python train.py --n_layer=15 --d_model=384 --n_head=6 --n_kv_head=1 --head_dim=64 --d_mlp=1536 --vocab_size=2048 --activation="gelu" --norm="layernorm" --norm_place="pre" --norm_eps=1e-05 --positions="rope" --rope_base=10000.0 --rope_fraction=1.0 --qk_norm=false --attn_scale=0.125 --bias="none" --tie_embeddings=true --parallel_block=true --extras=["capped logits"] --init="uniform" --init_std_qkv=0.0274 --init_std_o=0.0 --init_std_up=0.0274 --init_std_down=0.0 --optimizer="adamw" --lr=0.00163 --beta1=0.9 --beta2=0.98 --weight_decay=0.13 --lr_head=0.0112 --grad_clip=0.5 --warmup_steps=296 --schedule="wsd" --decay_fraction=1.0 --decay_shape="linear" --final_lr_fraction=0.0 --batch_tokens=131072 --seq_len=768 --doc_mask=true --train_tokens=899800000 --steps=6865 --dataset="wikipedia_en"
MLP neurons of a small language model. Each row is named by its layer, matrix (up: input weights) and neuron, and shows model dimensions 80-335. Each number is 128 + 32 x the weight over its row's rms, rounded and kept within 0 to 255. Numbers have three digits each.
After each neuron's rows, "fires after" lists the tokens most often just before its 100 highest values on Wikipedia text that the model never trained on.

L4.up52:087136164106126134127053158163122143118105075088185101157106077096141053129126133140102114133139151096192097143133158130174131093162208171186126137116139113120122136092153111164063166138106091082154155209197078175134119154204134097129083175107101123114125127162117137085165177142063165127113157150133191145081080137091100111116127168109091114070119153150140170117137144118167142112148106136151132108075116125139167121149142134091112105129158138089105060150150108163106132125068113173093112108104128164131137105074130150146147166120155116156148084092152164166128137147084143151138149092088198078095104151146119116114103094143094148107136096148156185183132081195096097096176118120198105132133157173189117160148160112125133133011149152134096158176104114149161148095101125
fires after: " K", " G", " M", " Y", " Sh", " S"

L4.up1002:107177114160199158102143194123168113091102068129112137134112153157117092111131087124163084145075092128109142095117077085125163140134171144107142105094184121178121121170099104121117098120109103049086099099125100130126162161105120119182112140096135120067113122118107108124138163138096112159106180088178089160097134184103120138137115126132097095111153141091140098130088145098110152111073103165085150143105171088156115141142141129151068169179120112177121122147111132075105103110158115154108167096090255115055142106135129088119126158179130122204076139139073147118174118124147113176162129124108152120128163139123150107092127075127137142164137038143127129121113103151139070091136122136195182109163151087109190151131157085212115131127133089142118142189101117184073158153061117
fires after: " (", "-", " \"", " ", "–", ","

L10.up1354:132139142132142137146113111118090138168107100105035132135138122161105067095058105092182145147134113131177150093137108116172156121155187178173129139153094058134061121066180132119156163153114105162109113146151061109146163179141111190112132183073152165101106123063150185149132177059083130163132172108089147086080096124118166135146092101152096029100111122167080118226103177145136152095135129145159166082107130149127196142161093143113099145120120106106196132162102165173115092108128162158107106103133139177170133058129146140137154151164115105139137167191088100137113168123106064125116094153102148113069127167126152136157143100115083134149080109150132098137127167147127174133122128101144124116085117170157149102145207110131146123081159201150160135110136163174115150119158095
fires after: " |", " mo", " Ra", " Mo", " m", " Tra"

L4.up455:078111107097119099170086191174127167197178126122125105130139203130101123098083183067104160161153143139089110140174103110094157104115152126118126074067136057119160153110131058187185157098101122164125140156115113123139172147131121135110106197067134137117139089135100099130135129160082157191117168123118109163145144064166140122082034161107163105149112112084118064100157191156142079120087143138141166162075134133121102153147161067140168225131082064128188167157117187121095120090126065176111112104089170108159107098137098140111100115111136120101124126176124086117140165104140098123155182110170135084099138133161110066095056141110115127152105142109100150116088096157139152122124154031167129135149142176139119139064200140153161114120134100086145155120079080169106106103144130
fires after: "-", " (", " \"", " K", " H", " "

L10.up170:208129098099124147167082123119062123183098121162101137146085172173143136169113179204117152151189115129189116143153093132116094105124113093136124101075116094109097089100135120145099120137133173136089137103072138033174219123164151092168137150131102130121143128125087170129178118139148154095102129082127133121148151089130159158199117125150114086165116112173136161130140150160046132098184140089124127144075148130130162105104076095127128125160112162095140101132115128137128185121142085124085083159118171160132137093153155103109073132165158154141145114148082117101112208124094163068153115130095127104114088094128061121120131086101123106119221108148131155117142133184112134124151134171136186139136045061117142063164106127094105146165144107190159152192132116169101137125072154
fires after: "re", "ri", "ur", "la", "ro"

L4.up1036:174127139072131145139157130100074121145193115117134163157170145121115145119155172143131133163150069134128140202145117122106156140136198190134081170049102150142106115158182089146125219113167132073114164179192125114059153086123134095161156131093172078156117136162107163072140159168094183123067159095202131144138114117080100196150141136123061106137164097087095141103150088087118093088034117159103200132130124143115113084084158171166146118158108135066154155127102133091150167137141108129088144140063102081112140128123121167115130134108186123114108072189171162127141125168103121116092096129214150149150133175104152144084129129125152186084115136133129085138106103140117096147145159174135148143153149105160121077131185096068123162193119201153146072174153101150064084160135122
fires after: " g", " as", " allow", "gi", " because"

L4.up370:169129148062162151106057130151103127198080128102116149130148139126204091176087121164105131180132142091107138116097128078179160082092134133147139110099124090101131150160079105173109204135128120103155106138172135039131128152140132139166086147125066151103109118133045174182143121146064203096169148093178115130126151101118109095156061202172099164115140104090133137131114106124153128126101135143168117150082140151120073063110142107083141156097082129170148158149163144170133220167101155171121134088107125081091153103108107158100092151108127101108115098120121082119092108139120146132168179109161134143133180126169110075134087153144144133167154082120138159182156145148132076152109126066153136140100125142105158162087152144122169133101120192069169147152143094126120127157131092
fires after: " ", "-", " Re", " S"

L4.up1360:107079140072141105137098141219128158127057103107116109134107092078080059196162110133137175146114121128193126090134101118119152107169218139143093125148152114166158144150170130207085130158048160094164146230119112114150089138136130129158084081057084120127143136126074152131123153165136190127091157119125113128123143111113140143105091139121112123177154170127116145085123122124114146126127100095089138091039175155176139160141118074096105214193191078113148151127105128106173171135144153132117124115154098067049122090070135135127069132128154126095161142164120126157075102133117139110134123126136140178193170160117109112124063153140120134167156096108123223165104114116124054110157117163162167121171100144059158111132149169142162125141116177196102144125077077178179131136143084
fires after: " ", "s", " (", "-", " S"

L2.up1367:143146202146166127118104148115109145108128119117152120134116137172072094134081082076103145142123152133137088182101159143117123117139201184141100081101184138147064131142106085166080186090137152082174116130138109122160110130149062132164119093136134139150183084087120151190155171096101134183119205117180183108111109166059152106097102175106123162123181123102114094156111140111138185055131098125084166136149164142139145187109132091058084141077152128124124131163119116157141182089111186105080128100142146096167136100143125131157071134104119103211133094170161109130138170131097116149138078098149152104106146146134093121140158133160085175131126124125125156178102134137118167147182130114126109130149141130164108065143147091124126129160160177159137194153122115128134145161121158
fires after: " ", " the", " in", " de", " se"

L4.up172:157097131187125126134098125179109170164116165201173109129136105166091116053176106089152179204155114173163115141088099116099144099070132113134111093133132113132123117160146124179129086153104082102120159181173124148142123153178113156164136133168165194120171132075125180155114165117112119130139181121132157083128099169126156153174100160122138062130159153058100143106093155087077183138083065114073208121080136098168170124132090097081118136149147174079171097159083119143119141127104100148132146072098201061131126132125152136137079137143096119133101096136158119172119123140112106143163197122129154139162060131146105098147116096147105157164160164084126138123154173156087116115122085149118067137114124184100219081166126135185120190082203135169116188174130133137105091215092090
fires after: " ", " f", " F", "c", " vi", " p"

L4.up527:170099181082118129123113121168095118134126164148204092110150140093120159083094132092134132135072069099136148170120159094139103111125108151139109101132114140117100167126105138172120138156142104171135074143094153120130148153126130133193145142130115068105159106141076144115145127181174164134132159125133146133171071119145168157154053130118135180152110154086104100111120145071145164122077143138157112156063172079180095086155121074101058202123196108105141114099155147128099153080147105113096107107110163015087129148103106127124085155121185137117132133138126184163133085102143159130171173106149204166140130157192120139107071121093131118154141094088076131154105091137116132104159093057169124159170081163109186094106125106107136150096194179165139146175167147103136106213159195
fires after: " ", " on", " and", " f"

L4.up1074:098180166176119093104074103110111137147165080158164146156104169175150167125102131117105143083111070205146074167111111117111097102131108153105132121112165153114153102119059131118172090116131087087077128148145103135115143143181098163079151142203134140133068130158092087152143117137091095142118126062161111132131132128168125187110164132149108072128110131046073112163146096081129093211066161089108163135083151130133135127140086137128094120155199138115158116159120121146118167107114156145151105132178140114122106130187163140130137100104117085103117134108144130114195124168111167165126065124114159126121172106122087141105163159080112160096141135147138174174113102160106112102139138126155112094072096120146081109115108158155125135070169075127137173090163085090097080119142114
fires after: "20", "–20", " Sp", " Ch", "Ch", " Li"

L2.up1291:112125130130112074144124167157065167152088159099088134095155084125119143178078139098086164122125094117113099163133109098112158088108175143092102164064111131160107140149169127118102137108136116079067115151163094177154157138134030127113121148130087124130100098105114088164150196128117173121128155101167159149184111105116151156130134150117174084142141166092108143193070134103061112151155106140121139112104123064174138110091136048142056122161154158180121089175144134106105154129110161127105164143119133142193139116097148129166147104090140083064190116033087153096111136132112134141155143118132143159127153118133155135089120099149088104128183148047089117182143133165176110078162135118164138062113145059139116134167143115145143099124100171165159172145152087146099114120141142
fires after: " 19", " (", " in", " 18", "20"

L10.up1525:144114128138122177099165154175161155085148113127155140169154164182153070179151158174120131134176116085170092090130117069138133102097067126179088072116166104093150070114122108123129089117157136110142141127139137117081112087159148167128089110161081193124134139137137135190113139183131114081109124071176150115072131113109111116163138171139055094069084073171075134099089103137156135129130130147162169127072144105150130126073143112153141165103147145140119087123117144196132140133101132103074098093098129115081071140088134157165135126161076134110168126077129170157105197109100119119138161151139142106150168116148165094145177162108152133104199121044122125192126148135123136136115137146111104110090139055090191063071160139183180166137120110134105154153099144116089143170095140
fires after: " C", "C", " c", "c", "g", " Re"

L4.up92:170077091157109194130163117151104134122154104148130080106192145150115112102150169106110130106149144145171126147090112095142142115079191192117097134089124106129046137167148088167110147092170098134115123178070086135121087109201153151172085123123174088141156144127161149157120118168150143135160119143106155063063089171174160171195064159138098145164109190085069146129155172139154189078064166147104181075121144123208117200142176134144094120124116114105111025154083139090083128043089139142167124121109170155179103101111160126156159093120153111172110137146117115106127180202088143080153112083121129150149103152092163139135074139154065083135173066081115166115114123131116084121152160107079086089138159121093125128144184113105117123125141170145149159142097132123109060143090122
fires after: "A", " f", "C", " C", " F", ","

L2.up28:091131150091168136178111181130133109063090129096149181131188110156113120081087140087104119105155117159171068167152082116117127083138139118106095068115149108146116152163168117084166189145134114132123155143116146113140182155143110197136113109149106146109158108086125117195183147120108123170112179094146146085124126147074195128116090121067112100132042124078112117172116101149144151161119159091155176173089123082133129156118115108142109183116143172155157084117166193083111129144111124114132063126115090109110133135134130084107083162108038168129139120099086150164120208141069122162136155133131177158144138148130086167120087103182110119123085101116102134146115139128111113140122106139168102106124132113183093135097139086091153082081141120071203139152113103148117138094110050
fires after: " the", " Ju", "or", " The"

L2.up1091:133066139082108119142096164082090120136107122120159119169112077124170108172090151149113172120135134170139131210087116109144100088096118132115070120133087114103137116171154081131134115105097166133124109169186106118093194151145119159146122150167111148103182160183102083132162181159130173112149125107099148126180104156096185142139109188113115100147124170142177143169139125071106141121174134107117144082117135034181156105121133045155111163138138138101110115119138103086179147086106116181051118070151156090151101115065147072194107139073070059164134150157093192071141096140097163134151085142078114132147122125106119156136098092125126119140176105172089147140099110218180091148164119114148149088109114086144155060112167092119163080098126072130072123163137153146095121127136143
fires after: "r", " St", " R", "v", " D"

L4.up1245:167111100137158087102127126173134133101131117079163102134120150157115115156163145096124118188162176110147096087086108098163143098105154158105136078110129141180133110183108129126162133141165138142110097153134108143145118167190107190194100116190179107105166144106085100144139112131131178149191099081090092096144123132146145117093129198131121106091183146045100086101126141107142162131119106069168143142114149129118126189084176066089124188161077152152102084128112159139100098090144096156099139154081146094100081102094126115062068181147120106122087118135131136102115158115129121104162147131170132088132124141161107101093116125134102148176147113111140132140086142146166123090140079151132077105142139167081128097103144131138126142137151148162149197198116109153062062165107155
fires after: " ", " f", " O"

L4.up964:124160101144165070113165117105151115109138089121107144161147161082161144160120197098149204122124120112149110093136155119156112127187110115109048093115167051112134155174150141099108157105115178135125114187128174105144177137112107187084112093125139091120152111135116118148196121134194142128124104112114147111106077093094114110093145166127138145130132147158097098093115140132171118087211144069119154135114150122146138179139117079174094175086120121045153117121142124140149124090170156130130118068160126128148171061101174105146112143117146131131126203091112153059115160132123147100148146080124161109055131148123150147063111163105076137115133113104084134174115117199094119137118098156105148085106186122200139134099127199141136128127144106057111171121152118172099128050049129
fires after: "il", "A", "J", "°", "la"

L4.up246:119087086128098119107142153158075100191183097106152100142091056136142099117107139165163155148134098106140093141138177132115077118157179159119140118110168130114150192126200070181146166120150076127154106163077139118163146183177084105138120127109103100149164066130074056121174158204147166131180172064118132117193109122201138093081100122110173081125142142096158121125191129119117142146101099114105176168083135106116158122097166075131116133150175144122173123155129136146139119092157126085124108104069141147085102121070146132164097145107123148104095160171133130153108161077119122149160148141162112112152122117169103112108108109162111093158169162136152146147114148129179084118131189202097086077129096168082159118085198123157145132180111130088178144078047111136075139117160135
fires after: " H", " (", " f", " F", " h", " \""

L4.up1161:103132140118154148144153160063112133128145153102107138184154143136151081088128143112130189112158123136163116148085103087134131096112142093148091118077126121188140113148143076092101124100075169149140161149072153102127149165147071141164111090153111095121200153158157143118149140159155162111114150076130164135129151137054181151184104144133135166162095111122168113135152192118162143088153088097094144194094078122142140108161087081140124125139137118126129182115140172106173160135149102083110116157119111124049141106072175101134142203133059109200088125086165161083156071126127141161148166113077134148133131204188094150090118118076090163103099088139079144117154147165107134087134140133130060084116167092128142104074122081146078138141121189066158113153187077169117103085093185
fires after: " B", " P", "la", " G", "il", " con"

L4.up1368:076149147127195177106136165165136096127100098107111122170151169121121092140087126115145165184150141175177052137118114110123144099152177157195065168146159119148063114157134197179101174187144089114105140132150099131154156140171085112185146134078106141113108139123151104098153128185065130169097150140134109103082099171096140112151094134139159150144138172118158096141121126153078101124101104081061156133086132105161146195128187139154095167184105126093110159123082178122148185129084125124129137141092139064082131054091092118124127173132137101162137114118071120103193157077070084139170139154196119143165174122110142147072087074126060106119122071126149219129096151128125123151170134158149112092117162090128105136099162130135142143130127128116130138115152097119136130139102116
fires after: " ", " S"

L4.up70:155128113105145117154167110131116215170073149137138159139108139121104125170107120165064171174217118188134138150144074084138162090086105168115104116144167126115161152145174108157166125174144121062142141136144139126108130122105101103157112080125112147105112082125058140179107145140123173174143161113126130166146145127103088123129159136093163129073123084159129093101113131125128164174113125126136155107175105150140130113069129101098117147214140138130166135132159140103100161118123136094119127135096123088088091082066104135133037101070087112113109090136137123095083134105071089224130176105156183068177161144192176067132067094100134187171085120114092134123140149158138175117106059103143145126192098144116153076067147123146179096125147106157110162134134072149097138133109132
fires after: " ", "min", " c", "C", "-"

L2.up262:149108133142133135089098081135087120135123054116080108124126125153156129137158076104078139085171154123098101118132143093125158075159202140139094041151123099075131151136157095134078128122147093078156083096118117133122182133164129148139096135114119132147147127141095088159156152139120142151137138088181155105113106212102088155093087168126111158144150110094107146175072117103188121155131073150129176100091107148137151164121134099138106136088162142154124030102175107142114176093117175109108158112069135156101104134113162146172129155129134081128156097145123109125082148164093109122171102130149154079111193135172148163179082144163078142135125104107075136158116174133098153178103130159170123101171108164070198084171159081126112130072164132122141181096217117105124059196137135
fires after: " ", " in", " Re", " se", " V", " re"

L4.up1106:158122114105081164124147066113125164103162087141139137124160139141144188146084094141125167148134132106146070126114160134094110110056138151104099166171200047151141129172117116190166110115138140097136101141087128164095156046110105112206124124114168133154161103102084119135136182110102115030133124129108174090121136179113124161086147180076194078129091121137169169134116149118096172145131148146157177145146097141165182145140104133129125179121100155043172141132114101164117108154130111093156087114016134136140107136141123079145165138057131163144088161170139133159097144137107074166155142071122133112151101107094127126160126171159078062168133158108100130118088171135188123120082139140126129119130117098134178112156137091133096171133130146153113087152113164135158118149095121
fires after: ".", "F", " se", " f", " for"

L4.up169:167133140057158118103147148123023158129171183148106127122162156100122138157105136113117162130169088105151104082085065108135104133176092147187064147125157100135154142113146094106111155109104152159165076117122162098121123110136072136129065093127154115151120116168115155175165145128115150110142119067204103097100112063135156227092167136111131094156097137072130131116146179045142154080120075066113125124049141148134106107122119118121136159129134145096114077124113120117122125102132152162149055130126091069119158130112159132182105152088060100174104109150162148141125127096133169105145117107165172148130136173137127164124204127126089166125086112089116170164144090133108181115184100144110094140092093121099149097112184132137126142141132173160117110160104141209139089130120152
fires after: " g", " G", " ma", " as", " pa", " b"

L4.up1303:093129191051178138140172191173141110121127125079147152088134126112079081178163177083145114177125152101169080169095127133118130150133151173119101118111164122149157103121147030123062172090077184153156098145116088131145139217120148098185163121114137113074133159096140149131108123086031140158118165133142127141179131181147119134113122137126158093188106181110165124156145188108125143031108130143093150078150130159150185136115157097151073107113069102049165164126104153118129131126133099131081122156074124165143154056078142123169109136141168105164114127145106127146131135141130114076104146119146155123099093135094124162119078147145078098091110030148129094129168174148098160110179121150137171057102132145113137116111157121102134117066128158157115097161113084161159134115080058
fires after: " ", " S", " Ma", " G"

L4.up375:134115147141154100093142126114108167124112061164106110114146105133149123133073143155128109107196153104130086144122135115111158080140169163070144078104133114128177090151166129127102143113120136076149105116109139161125126093210135097122151115144063131184091115126118120178174133152078127093143149099100179131123079098132102158122187136137099100133151149145190114171106151088132154165137126119135195116129131128114046123146082108118137116144146160182167110142141102116071137041096144133149086154097123151154117149090127162148104156122054086071171150112192124130148117140118126183179125086155190160115112116173072074110159107088072159109152137161056162187174079179152145068155193121140133027103111130141122090135142125155141105125103158134171174146082097092132118115123170
fires after: " Ch", " Sp", "20", " (18", " 19", " 18"

L2.up355:157175188113149110148097123111134135114127099190178150164111183050168092098113154120118138130138117177147082171159181100134110118158102100093057104099142101095120127154120133133133164105189151156139084121158100128103132146157120169141059162103094131097159068140122121206161186104121159143110162121120200109083152171127166113113136174136132140152088103167163153121151127128173184121143137115104158119110144137128147097103095077080092135119109148117130103156160171166131157162137127174099152146122096187110130067149112153123144142112070096159092126129078136138132114103103074145137144061140139076108094127161142155164134118136155092100098143188097134093105116165107136127141101157145178155148139156205114135086132125079132122129188111095093146116122128128119133120149088
fires after: " the", " The", "\\", "The", "/"

L4.up599:157102179117096184071114097148140190096186114075150092118182078105197117102093134105137162153158131166160134143147136141145156099096127155152122154120170058135109116170141090136110113104088185111133108189106153152102183143150145114108133094090176123148163122081131177142134184157123132052116168106137145142139109187134069112086160099129171096183181119105152106115127113136130096115147097134126150078120142131166151153142144093166110125079050094108150164153107128150163081075083128107146130098108095120205070116057157136151131138146052118170173105163159188097138155127150114118139159139117158122130134175150090080135087113141095153101173118134110128110127163131137138099140177109195115130062105108131175061078174113108142175167128150109114085159085186141161167146084139
fires after: " F", "F", " G", "M", " For", " f"

L2.up126:169143144161092125105084165155113131187164092152125120148165065119122076131072103088162151120154129111159101143154084090117141064137149151102094111142135114134133144162199051148132160111065134128146099150169161124160212145076072170202063126120106145125132161116136125116162144101131104161101133083138172166151084133105157147134158165119120045099156135110133115090128111095087114149077153138104129089038115125140118115056113076123094142131100127121132144148098120142164119161113138129118121108153139098068138096077191112147141152162099112152153086137147161129161094129099103110166139162098143135144157126142120092080089134158095124153188106142077120181105154171146147097188135110224175118108119098073152115142207088128205142130136177188170095119135123107155116155080140
fires after: "M", "er", "L", " sp", "W", " W"

L10.up1331:129186140143117099164125142132121153173214138180125114125171132158108150096150131118117128169184081114094154099141099044105077108133123106123125081137213081207107094092145110115101123106160146154116158118129101125118136088150115160162129143128138135092119169084115113160139169151177091199069101078148149124161157108098143197146097138108179092146104101109141103174116085174153127121112128186113127139157154092163162143109140154150147121123082182153116037128132105083108130133117199061105097129125115170126077094124147129084135094083143105114152083153110183160192153133125140097143132113155175153080144140129145159148152109153081145095182143113094081211060161168154186114064133141148106096140198132132175090136119121110155126089106169070089092124075117112121110200105150
fires after: "er", "Z", "C"

L4.up810:130113193103161119122093153104069119095080110131153121159182111112175073106108110084122217143189105132124123151112170111111069107144203181132106057182141037132109106105172092110163129138145113151153115154116102125092128139162155146097114196147153079106130125117123129179136101162137141139169136132140138120151154154158141120154066192061166116140139127161116146167144135134162184113108171084107079112102109132160143124139086161132152118102141137084131061110057080180081140093091098112115080115166149120152143098151149146137156168131110105111135149163115122130140122147070101187113141121064172081136086147138077158159091077120075111127198168096138159126089172157134074093122105144131116113097143142129154117160165051073115074068129184158128120137137122124080119143116138
fires after: " T", " St", " Sh", " F", " f", " Sch"

L4.up1029:126137147116138160115146125123147180169106105127154129096168104169170134153050093107164117114174144121148100143124081095107061107091151123086127126148180081186137120134090142140142118116138156115061115115117107134129155145111130156219116068117159093137128156169087139103138168157075127067095157110116193111154133151102146114156129148077154089161154115142181124110063158144112101128085094131114158140107173092152149101101151111121129082102061167130183146152146128145107090121104145121164136081067158034168100122085140126128083159168113130094146143154173211092107129136130051133164141178172115133196105099111077121156110077185073123106173165054134156186068053148081139077169128131157134119099142082171147069129200035151167147081121123129095120178153121147101184136078148
fires after: " F", ".", "er", " f", " with"

L7.up1294:076128119149141136118098083126118158158132122155176151132143179123139147092112149115136135088155110102105133146090131086101118105074148225146114159087110124151172128157104143097189105145142127144122151195126122157160094114165079151176124149141132109162146129175125121124145111133168137082145142103146071145137113124145164188071142131125138154064172114140100131117089138106133155121126065091116143098101136164142094119101065156127161091236144156144178075185102071109150104102104168174145113119124153145117153116087135138165108190084050097133191141085158085125139156155165083184169151126118129127122170165127142108144083153130103133075164147043130185195149094149151089051115154144156115110053097099140124106203094190157119104130120113087130147123079107130061169112142163
fires after: " 19", ",", "|", " 18", " March"

L2.up363:183141133111159159158112182121114092098163125180106092167159143088140156149136174113114209131150126162115153152138083062174137115096136084123088059105165155116105117161120123139139093154153099085098153137138145122077163142108140132071111119145121198119106127145133078151138236118097145152132111120162110074124135215073159155076166139133080138108173121129149111120105139089107138109144139143114202185068128082113119111092102073084088132115137138127137095160168160104167122125122140149064099085089118128153151135116157156118063156107052078081096141094132169136181108090122157142175140044149157096144117107128138130128148143108117094151140130186124178151147089130143137132085197142111171104160158106172101067097103174151173148151133066121150140149113101156116121118123140
fires after: " the", " 19", " known", "The"

L10.up942:254147186110119095112140093104095090145111131181164158157145162075062065136086134138099105183147162124140118153160128115164128129136138162152126093120122136133052110190159078135094099109139126055129153123162062094109186140139090145160077118082137097125101066083106110154149210092118084113131089079107200098186124149129140138054121166126147107152129154063097094137049138116136132152087124119112179126116118101165078176161112097146114202208154144083071111118151146093097121090119099137130116146111130099116088123075115116093141182110142146123086161141162090138129126117147132094159140132139142174092111094169060075130134093134128129142105092157121148126136124157099137132118111110169108168132147120132119133117111123105141159120169163116139201116142127150104145147118098
fires after: " ", "th", "ed", " 1", " Th", " f"

L4.up324:144097083120135114097128096088099166109092093149194128072100100130131094045068123114104176119120128111141091127129150126148057110100160202092115150098167141071187149126150094148110132146132134132140157125143112098156150163149127151137133092123136057144237099136149202165153148084103142123103175146187116106138082096080114126131085152118150145126210172106070070121110199105138118165062129133116121147093164120151147178082107095095129168152124157101121110128189120092134095122072142163165158142124129127111146123095133115146065151145148162147078162190119216163099102112050124107135161133174079152111095149081137123075121130136113164201103080052106175142129128141149118088139145153142152156095089095113179149093132113182180119079152160122149162107148131138131149165143122
fires after: " ", " a", "A", "min", " ma", ":"

L4.up1353:118116133127161091094122158165182168092114145073133116109090169080131115119125159111129082122164109108114114110101148118132125117093151169160153108108157072148102145154138168153211138101110124140090070163090077114074153136102106174184031055071138071098145148166104154106127173114142180081157134148141116083149113090105151107130139139120102104156148119070155117114116109140132157156086114115153135147073192161115145105155110107096139246172127105122118116139124131134082080105169101125136173136117182087129106145110153164099081174115161138114105126120091158071139122119159139141168167152124144157105142149105125122102134134143064138180163088122145138091090093148154056115117136135145143116198175147093117125120132108156132170122141134143144166183119099188065106168151152
fires after: " F", " f", " (", " ", " sp", "-"

L2.up1018:120175197093151112092174167121120123101132144163140143197108196136097111169114123136066182135129130139135066113078105122144139117171116160101124077122170098127110113130128065124119166112110155149172121149039100092140095127166089166132158184155131135167106100119165106111128102145114188172118159096132163109144071174140151154121106184098095173116150182109097141146152125132107140119167172155137123151173082125147130136134101113117168165144068150096151157121091112083135161115102070124149104119099123135171123113120138057138144115152160103068132076127110139122181122176083159075156194118075195159120100126074067143112013122107078124155163142158111116149149081167151093114147111092137142114121163169153132108204084130082175126133050156095101123170102118113164125108134133
fires after: " E", " S", "mit", " G", "ci", " Ni"

L4.up1517:076114117084134091142108198190103167092137139139153070182103157120084094117123136100123113133218152142135079189096138055117087098135177143170116099114195127113159088185160126171165181145134101126192125135161119166055131142183132116094121124086136119104168147152125127176103117188142104180142153120169139138124141110142129150115136112093118184114170136137137109164139131116150112100123112157149123131074153104189121169120164077133057145130130084157120074135128129154102203079124162121107148179079145141125122148117149136173109092120105121118101102144137116135130124150080151074134133135101159126135159099113119114073109125109062147150130107100105168233096130131124133103146119126143071080097204108111168113087172168155088125105139142127135236157081077149089131114108135
fires after: " C", "-", "C", " un", "A"

L4.up1077:125114132133161125144165129175109170180100164125170101079112136122171145139070092131112120196080114161132134096080186160172142112072133142136143041162120102048151096129111167151139172136139051079119131146181136110129119134160065125142146066132135132143110097129100107100156160103093184140086163129114140143142091137080130116139064136095157125184129117110115107173110119083057143145069102136139119167050127114175116112119127096180112189132105145102120135118171160128144181152101173145105120119110120075074137095132112078091047143105126084143135099208048118131135115162098140124165109131217145125128135103113143173127101127152082116167143076095111175147115134109114094146132149117126134125070078077134160081133154103149185110112149170125096109106073094138128130193120151
fires after: " ", "min", "On", " On", " on", ":"

L10.up1017:144140145165133119066162113107113160144054101160108153115139176164156109099138155124111136116162207144132130164149184149097067116145147106150104143105101136103055188146148078122089112116134098100157117077082118103148131103189161113175109085064138098136183144162113134115151095125125198112168158137173155113159129160090103113160095129189113140126079138147175112113177114074049103059088160077168134133090165193128159161125106142101056154087094119094149144180054118100063172121138059131186127136137149104109150113102149141127074162105122116153160116119133112077153120135121166089185112120089082186138139139107095122126118082107149149108136147084106162105138130155098149128138125189118150151129086113079102120123083140119128162125165188152142168147117116138075100164132145
fires after: "ri", "ur", " Li", "li"

L4.up976:157099122111128134086157173094117150135135130151055151167132105164161115082132109142111136135112119079148082143144092122121111127117141134102155069110125087150162145171099083123100173043139167169142168199141105112099172141134128146158114096067130144120208122104077109125206169120133193114131212108192174094193132138141128062066097161108196053103120111160122141134134175132090076057100147151110146126106158094102175198109120103124132138171102110134193130169095160130121110160121140127136085102101149163074086124138129122133095176115104087145103130108155132192140166134087068139132120105156079183140143101112103132105111158112133131156104138103096134169132088164112161140090071167105083113109100165112108139095153152162156128072163136113129129094132193198104147118109079
fires after: " h", "H", " un", " H", "gg", "our"

L4.up597:160078131084082143142195150109120123154122133127154170070165106161139124103101147152115084138122158100182080130079114155089131121103117152133133141118132062148164097168107110126130117098112130070156095189150141123187158064149087146117153111095112136140116124117145140081167150123138160094098201136132134150151104143114108086091090163066168079140167113118118093136173132110099113063126152130108181151092125062132142165113119083122113143118061151090185158163138123164145129138112156154138050058143091108152144096039145107078078153149142113157116124172092184098183169137120129174154126148068140155093093132134098112137091070177090146086100116133123134122107085133158124102177091133114088120092162165076093146100147067122167163162142128134096156175098152138121123129137090
fires after: ".", " Ho", " Li", "H", " H"

L10.up1304:155129109157087127060133145151081129108152127209102143111130170162124108172163120133112121208116160115155102131105040062112134094121111161191080108175169117093067125136147096152134162076082135084149136139132117075086073151131140154111089157134125158119083152153127170134114132119127149071086156146093198113103104143136161119155087162132090158067153158147150130140113094039075194118164072113116160135110165062126132066126158160064109206133157139139119078139137081137095161138109110209116121121126096104120078122124114102081123155082139111149100102064165128115200116101145104112136175123108121120181181096155116098160115137154109129126133042045115138110097125177144135118127124116176091160106149125122165122116175149093149139064183170095092151133160151186191079184127072
fires after: " ", "-", "k", "th", " be", " count"

L4.up1495:174136138106092135126093162160124109159115105113106146141094128104069148121119166128103134162093164149180117170122138159163110113106146188122138089099146115177141227154116091143102166114149096134157158198164095120126136160152101109135106185084157078130143068106105127140188167199156154161145159107104141134124110181146064123149083172053133106131118069158130107072141132137104146140123133138128153135097154134129167187105164014102121152137165120140163098141116161173205160126141113131120117104134121082061075106080132101068115131129149118181089168095117144075130160123116076172177157122137121086154164157123120115118075114157135145190128163115084147133111087157109083115102128207125139107182023163088125112089209120098118057150095122191115181063126126106149107126153122
fires after: " ", " f", " (", " F", "-"